Weights of a small GPT-style language model, trained from scratch on English Wikipedia: 8 layers, a variant of Muon for these matrices.
MLP neurons of a small language model. Each row is named by its layer, matrix (gate and up: input weights; down: output weights) and neuron, and shows model dimensions 0-255. Each number is 128 + 32 x the weight over its row's rms, rounded and kept within 0 to 255. Numbers have three digits each. A neuron's up and down rows have the sign that makes its largest values positive.
After each neuron's rows, "fires after" lists the tokens most often just before its 100 highest values on Wikipedia text that the model never trained on.

L2.gate629:165160151180149167130177160107121157107130119135074133103096133098150081142137080093094151128149127182066114102141096132117093105138143095127107116101112074126235115149143126149134174109192110167141149176163146179160112107128148070046126145134135156126107139087126140152181149109154140104114165080080101125093131163200106106115151072135154142175165096131146137140135127118162159118121111165090148124125119102160154161081122091180024110137154169154146124176134101082170141147122203151206116153151177087123109156129099107101111126172108124100114156127130122160151126143104145197041116125153131137139109072091155126191151105134067161113154141082094182152140159105126099094113102082150118137123121124147164178111078191075169150114216088100081130119130094104112142091153159
L2.up629:172077058125144108106178139157127106155078093067117133159103138155155142158122161110096119131105112136147183103090128135154145176159127160144117145129108138146120147159081104128105126121174123157139169148137108122091171194078133104068203176144172119151158148109180099105156158152106159183183067144145142152084132108143097099101078050134137120161183152187127075133160136128145134161181157134167108149113091139105130217121146077109146118150133094152086152173087108145095174121147152217135110107139140109079122110160085195151137154133151136130165113090138123150065124181162091146113161108102080086175165132081194203114196148202106133128154107150149118130118140119157141120091173146133105104118139095065121177137151144100160194155105119082115131158117081148092127122173101
L2.down629:131128093070131143075142113089145195096110091120150166100103168138051142121180141080155142129072144121112124111115086159128156078124108152120147073130157127095160081146128099136141068097100132150149076101167141157129154133088137127174167125122139126106133096133122142122150119090102126149102113133127061144094132186145113142117133127106151137090067123082146166203133125043182151137110202120097097159153126041141106096125142187064125115166154157133141120115091056139157130079110166116143160170152157142126130195175113121124086134110190101090021152114138120151087133132096132123137200118158124165121060089055163090099163124131131129133095167116165104123151081136165133200119106163137123138068159113150112108096092040125132114196144099126094130120107111109155163151150158
fires after: "ver", "E", " th", "-", " (", "O"

L2.gate52:091191158116144192117076158122135174131071172084137150204108122093132089113138123160077135165087131138131165153155175144156133085053105099102104103089134098175126158145112169130133116150155184145139130107183143141138132129172104135158142055099095144174165142057172162154097119114150140101133074070090121178134230151127103104098145123100174095110128134083132071125161141149126166161103185111106083151148088111081112098143055107107060138131165097138091104129119126109115140180121171127192106125137120091087113098071050111161073085131146087155129155156080117117169058180127134130157135138165125112078146091150142090158136072156104125149150155120124158123124112108143139079116174104093077116115101130083179181187139132084132123182133139113119115140097147177140137142142109
L2.up52:156127221123115228145139150176117122119101161062109134130089096123116069163112100095117117145096114152113156147144114172135091137111110098163183164099109113106144114176152192096096059154180136143118167096164133155131111129144162142087131111142113097128128175040127144095105144144155130139143121077112134121089152151111154077167054126084153134150132125108126141139106150113169095213138139155154163168183089052129129162133057119096168143141133114175129062098129078119111121125116154130183139109135121117074104142058149154114107131144140112147100120103140165134194055141117103137163089157121100111080148122153160197114126135165063158183158074139155104177175129099161088099064167078122158116117097125064155155096134085108088139148134128166134132100112158148057158128152126
L2.down52:174124169062124132100121161114151135120100136118113161131083123127088104143104120120186080103126147151081145068080139185146128134152075112123078126118132115109095133135114141137106108140135122100123124157118127081093166163144154161087072104177113117112178149095159088138158133055151132155123160103093146118194113241093148167205086143129134079145136105159111121070121044124126059172131135108147134141166194096193070182097057153104145065100149077151145046099122154081043120120136118157124125148176098124151094136109151144103140115102153064167095141149076157126144102113136122111130090125135112148100132163124127126119139166149108130089127094144105125138154130151176060083130193110113135153164111104163149132175124116123074173114160115076069137172110131156086149070103138
fires after: "\n", " (", "-", " and"

L2.gate405:086124134155095142081142102084109141105097154161157155131106085159126061036172142106145111117080140122142147195160175117089118162103189104147080157071135109153133086079133115133151056180114153135152080147148129146101069115164150138148077122089104132146157161129128119141129165183113124125122122198151104120102097120162087173161090124085097181083113050149152064130139159140159155146071110171146165147060186111119138082147107118152122074085128125161116142091127197144123145086130141151160101083115134140073142123175076147103171127104162134167206130129143144118126160144119109172106149120086120178166130143188149146169061139067068138123168096102121075078148163101150175102128106102093071136191131099161131156162169123159086117156096162153124141132106108142164109107123132
L2.up405:171153091154148119138151184091144102141126113102113091126091182183115142095148115102069106095153147113116148180117111117172127110147102121098164141156093179116134105161122109081120099169112109099126122091181159143152072080142066106093137148105087146138107136142091150075102093092138132171119095150150123154122135117102158103170026157082132159068064084113171086137121110136155078127084131105166132099147152155107117152124138130076184128115055064132124094112101129148106096111119135174077121111102079169130166093166206152115087171162159145126083093184177131155118163104142105120074135127112102157146126108093118108124152088134135090144151126106108103186217182139097116218161113058108132103099136142152155137145046106173063111126185149110126128072150149115120099138094077
L2.down405:171171083149198086112079135097119111147095121143176109107146167090137116174100102131095114087168124135128109137138099174100120158116110154121153154146115194112137071153082120186193133104152121120119155079167139135145180089149127146196149127135091086090178150106102151075088147130120052168122168133158079144037114157141139095149178181089124111106112088116109129156176084129201129126058146126107126153187160150131101103138106151065175113141113160115161175105100085098116145133111104193127091139172110101124123126142176141114159132143175181152027160175169129142142113148161137104082135079077058118186108135098112143144079120096175111121123161111138144153129114170128134155116165109074147135101098170153140151087112153177096190152125126087114072087162125173104114101144124
fires after: " m", " M", "ar", " l", " w"

L2.gate212:101119134084142079139090153147138112171143150137054090137144138102177151076121108062150149121085117173143172166096161160122167157139184123144133116166130146181124079127050185127165172110110105153093163124200126116157161120165179154165141090127170168120149161137130123144081053151113120157117157068157118092110128091158119061117129096114165118123118124150096148123120115112102117149092128140049092138137098180132152140121128140109157173088120105136165164108148155156168119130108112148238105158079167103139167075136036129144138101102089110121077111136055136158121138119114130119109178096122132184188149098126093198160075070132174165149170121118189163140117117156057114098162158137107114111143129110089134116080176124114098113151105153186119140107099130150107144092163065
L2.up212:111108123090185128131156130119198114143138124129158188110126124111134152196166098080144119099144165113148138174163185149189094136140152163121172129130116125103201131125110131145146069087131154140087136126104101163095123151128153099099152106178165062091086099047112158063154198142096152089124163134143132130086126168181144119078059153067180129095189148052141198117151151124092149131126116126110095098098136143106132107091157092078112099092157100135141117113107073166134147169128177086157109191158118110142134144128178112118153164120102140160177143120175146102185060138150149105146178134097093197159101151130146142147121138122174109162124159128142073081159150154113099149090112150086095116096057094213132143120078167135150152156107144068084086112096122144117148130097132
L2.down212:099104134060149091100143103142173083156140141121091133185107082138137148114089159067179150145094170205134139130079146105111132109121117086136133091091124167078146099212174112126088203129108069150118124122199148114119097117161121132169095130087177143114107086106063139126138098148127087094117091088151172104168162096123170127077143092073103096097125066108112153126169165116101139169144125170099138138151116177074200112117121118195157168060061136125133068064115150129128099126125123138184112141118111077101175179130131149137102098173139097151145127090179097171145140149069088123145131161135095179141163112116059099179113138110126114114150128149098142100125176169106089108157120160119137121112118104127106174082185065152119091172077107116156118124183159135113161137116092
fires after: " b", " B", "F", "e", "l"

L2.gate321:121084166142149080167120120119140134085097143075140131120095064094158087114132197128088113153112155181067154186135159125134146140206156142113125149153144121142123079153071072128125096116191135138140154203177115126112133072209168147122102097131117120117112105145093142097058124133097064133125123125085116147102128106145110130076157116148146095097131117114146106166165149129113172098131069159146112092097130134166143129115126128151073096090138167154144127031127150112125162099115127150162100151151119121130163090122095153134107130145162165199212123061103085139142136146118122120141126090096131167109151119124183105165068147125138177096077093108170109128143116145135191080158157113161020158114150125110149107139132126156208051101164087097142073093097180098114169133092128
L2.up321:122139166080151178145112148119162107096076152136142126115095185114149164136180094155128152133134137070116109117137104137171234171125133183143143126128037147106180104132216154137159141121129164101112128177083154162111108160120143070084142137146089117046147046107095132173137159113111129156084131105103119129136109135138092116123133138067135106173156100152084148172075118108138157125104146120156116081165137145186168161153138128136069134124153109155139104106109129142090133169113100094151105098171129131175105145095131141129093162169223068183152119085126110154151099137181078127108148106067090147142177123166153167130121100158114151154147170125071136175163175170159101126186190180162136148127117126117158146124108109171193094105151085063147112063111137134082118122168133
L2.down321:165195101108155161107087173128179149109082115151125146143112199142128149167156052210168168128118146053115102136090150073156132146061139113129144089189054182102140122141143155153139138124137133141143118062094122145103112145073125151116146145191113084092182193097108096127121140089117144134144143129168103113156152227116102114146168186085147167133109108088113161121088145119142163126075153112115187051129166124179135170176149115131119110116129141157091107168118143132140084123146158135129155133148100121144092139125186154115141108120166131138171137144194184156135122115106128093132152105107144206197105115163076145125110080121094179116136115121073145110090140105111067143144173169119137166117102130097138139127139170109079214171076175114130116135162101185159117130097138
fires after: " m", " M", " A", " p", " b", " R"

L2.gate174:104106098140081157093112104142150091145156082156091120090136096175079147095054161136157096058145137156166156045136082122173155160142128114129175152131122210101147128149064115038117197069149100136096099114128134085102168122090149138146146120117128154121099166136138123196145120064163139139105145181127108112131107104161125123157119128093112050137156147110103096121110117129151129124059121151102164070096106161196182073106111174132106152119125147166182153114157134136113138138101123171127123098157149103097134149094155107108193144158094146180087138128103093213142140158159076176124094167128168124164154149135140196100079101157186163110137088125083141117083143129128153141103132082145092106068101080128148074121098129063067092135127136172112143112158141113108180126102115
L2.up174:092108117082093190137129136124153087105168080116151110140119088101125094122095123133112085104095114176170111070091123114081113230166107148135160115108158147123083086111083082123077162091176115110129162149142118122087104124105102098087142128170110150116125137131144098131147166057128143143123143126151076019174144128072136109101086111070089172135124172114142129075099185156131069144105163144121102145086091152164156135118182060107086142090121086145083172159098172143100098108153172035142127110087174089142153137138086150182139151117128099182106161105092178138110087119192130115149171175095127115155163132140177094132140110170123153094132155135132154100090077128142172177151130093072102138158130117138129121071131165113079135136116104119160058125095145126051158145115112
L2.down174:090171126047148153166124148130184129148152102126138102161167091172117110127110103102122125206109075102150151136070095170128131145090092115127120121096093164100025115144126152140141144158114144100091178160123110100195109166108103151141156056113107160095121123185125052154122167177098169068130140097142098067128122142162144095128074134058160160171117124109150112104081159115125073114131124106101061135118140180112168137170129146151111235090094098116164106085126121161096144173146079086161100163108143080126126131170147106131114064118169116124181126116082141132135086073112110149116103145141098162122086149098162118147146135125110107104149150178123145113100098105136143113126111127049092186168148092073133193090145161127115136102055171088113163148071139148118125162143123
fires after: " b", " B", " f", " F", "el", "ell"

L2.gate678:084148113148121103112183111089120164122110086106165115153151118078123104158175113073087101191137104051069180140213117117112083109068114159076154123123092112093145083170080151157135138098121100146092144114153127156101146114188149153121150119122166180100132137101136177063082112126120139154121108057123147116102153169114103117186110135122143154148148080093066172130132147112161134122118135124044075108183105120188142128105109102118103110104130090059116105117105096129101162079158202112135167093174132142143167186120097108121056105113174099090125138108128104169098126101112117133118191142124188100161123099125097176110162125135127135057160194157144097170090108085115132062167144128144139168155102081091170168057176122136161097120103139144107161109104122184134121146100123
L2.up678:145123161055148076141143142151133128172136105137106123156129147114116135110133063104170093150124095118151087162180097101141099126163099138161108137143080139139142131150091065203087147095102139132098163159125120167126097071062144100143107116113156151137128106119070072069093145065169082142155200125156123125179218098115125109139176096129200157148135124097183140084105093151179140111124132132119177120149139140078095155183097094136121103175165114152077096206127156100105094149161120033150110143061080116063104122140152128095135124126135169139115111081081167128116100107067133106102149143141139138158108117127094132116046120140089121158085081102154149165080073134145112086151125124107106068127052147094123126079121084110133131082127117143112122097129139156069165086168112
L2.down678:142104143077188093140088139145141131145147125126127123153116142135111147116123077091173114112142107129162119172178120121147080183095108162134122118092119156137173124166099112180092154140099097103080170152149091155162077101073153134128106101134176176135145097114080059074087139079162111094118165111121126122168163072152088117145160147135203153127133133065164116055080124139154130122143171129147211119107151132077056170144144124137144108207157140142063091211139133075155097176140093043151096118092085094108082108170162118113108168167134184158095126086141158122140107103098106091127184157125123148151107170126104090104106130106073135156136075091140146152085052111145088122154146120130085124084066122086119179137126109114135143078149083183116127110139126141109170086152138
fires after: " (", "-", " com", "om"

L2.gate410:177091136155086176164154153102092120170040115127174122149140093144146113102184119162135218137123172124130139129087185163178095095115153118150159119109139139134129181125130170165101126045154087159081145076146126095080069122166124120157067114129103107150122068086201086112129135169152139126125149077103134161094178075153111083123148142092108096115127123148189120126111133128145112164152084127075070105098081102139105123153143111094083123113103160125080087137140145124158124153117129139144076151131105164080156132100129131190149092124079121084168148179122052109129127074113141108145149175113103111076132130134118172181158112168157137109162146171183154106112114151158173095150153138175141149184130079112105079103137060172059130168128142139117109139067088152119187147182120
L2.up410:109114144061189133131128107133127129107105128118170123163072105102112055105069131118141127159139157159111124110123161171107089116133151136159110199106167075085155181149164124144124136123143092095177122127100194158080117098139151129175084097152084114137117162125130160146095124077109159137172085062130123150084126129110182120145064169186117160198144071136167112180129111061136081142121119114093123148095093115158087140153084114069112143169145102167119159123189128108093165089129174134123170088104178063125105171132191120152152070090124138138093142112108118077198084145087178159157127101085133081142149102115163153180107166149091163134165114146173142147149198090117148149180120182146097123163139149127157147087110143150138109154114072155077175114047098110128111124163146
L2.down410:099120150062181132105130084101100100130109144094124126155053115070111055103143095131135116109136175145148132123088148168120132143138097168189134171099125077126218151156093084127141168165119119029155143176090137148141110111166117103157117108143129090121115145129099102141104136100086146144140092086160135131176093139079131151102090113138138103149151121090131108187146105084126074142139111132133141134123127115152108183104085096089095116204145134143100164121164171154151174061133177117053091141113106090119075146134178136148123079113123125147148146080144132119148164131113117151165125128148110078125134105158186168158119170150095143145162067138135153194149152150156102161173124115142144118171145201120123165150114087140157104202137099124063182128063075077088174157075216
fires after: "\n", "-", " ro", "y", "o", " G"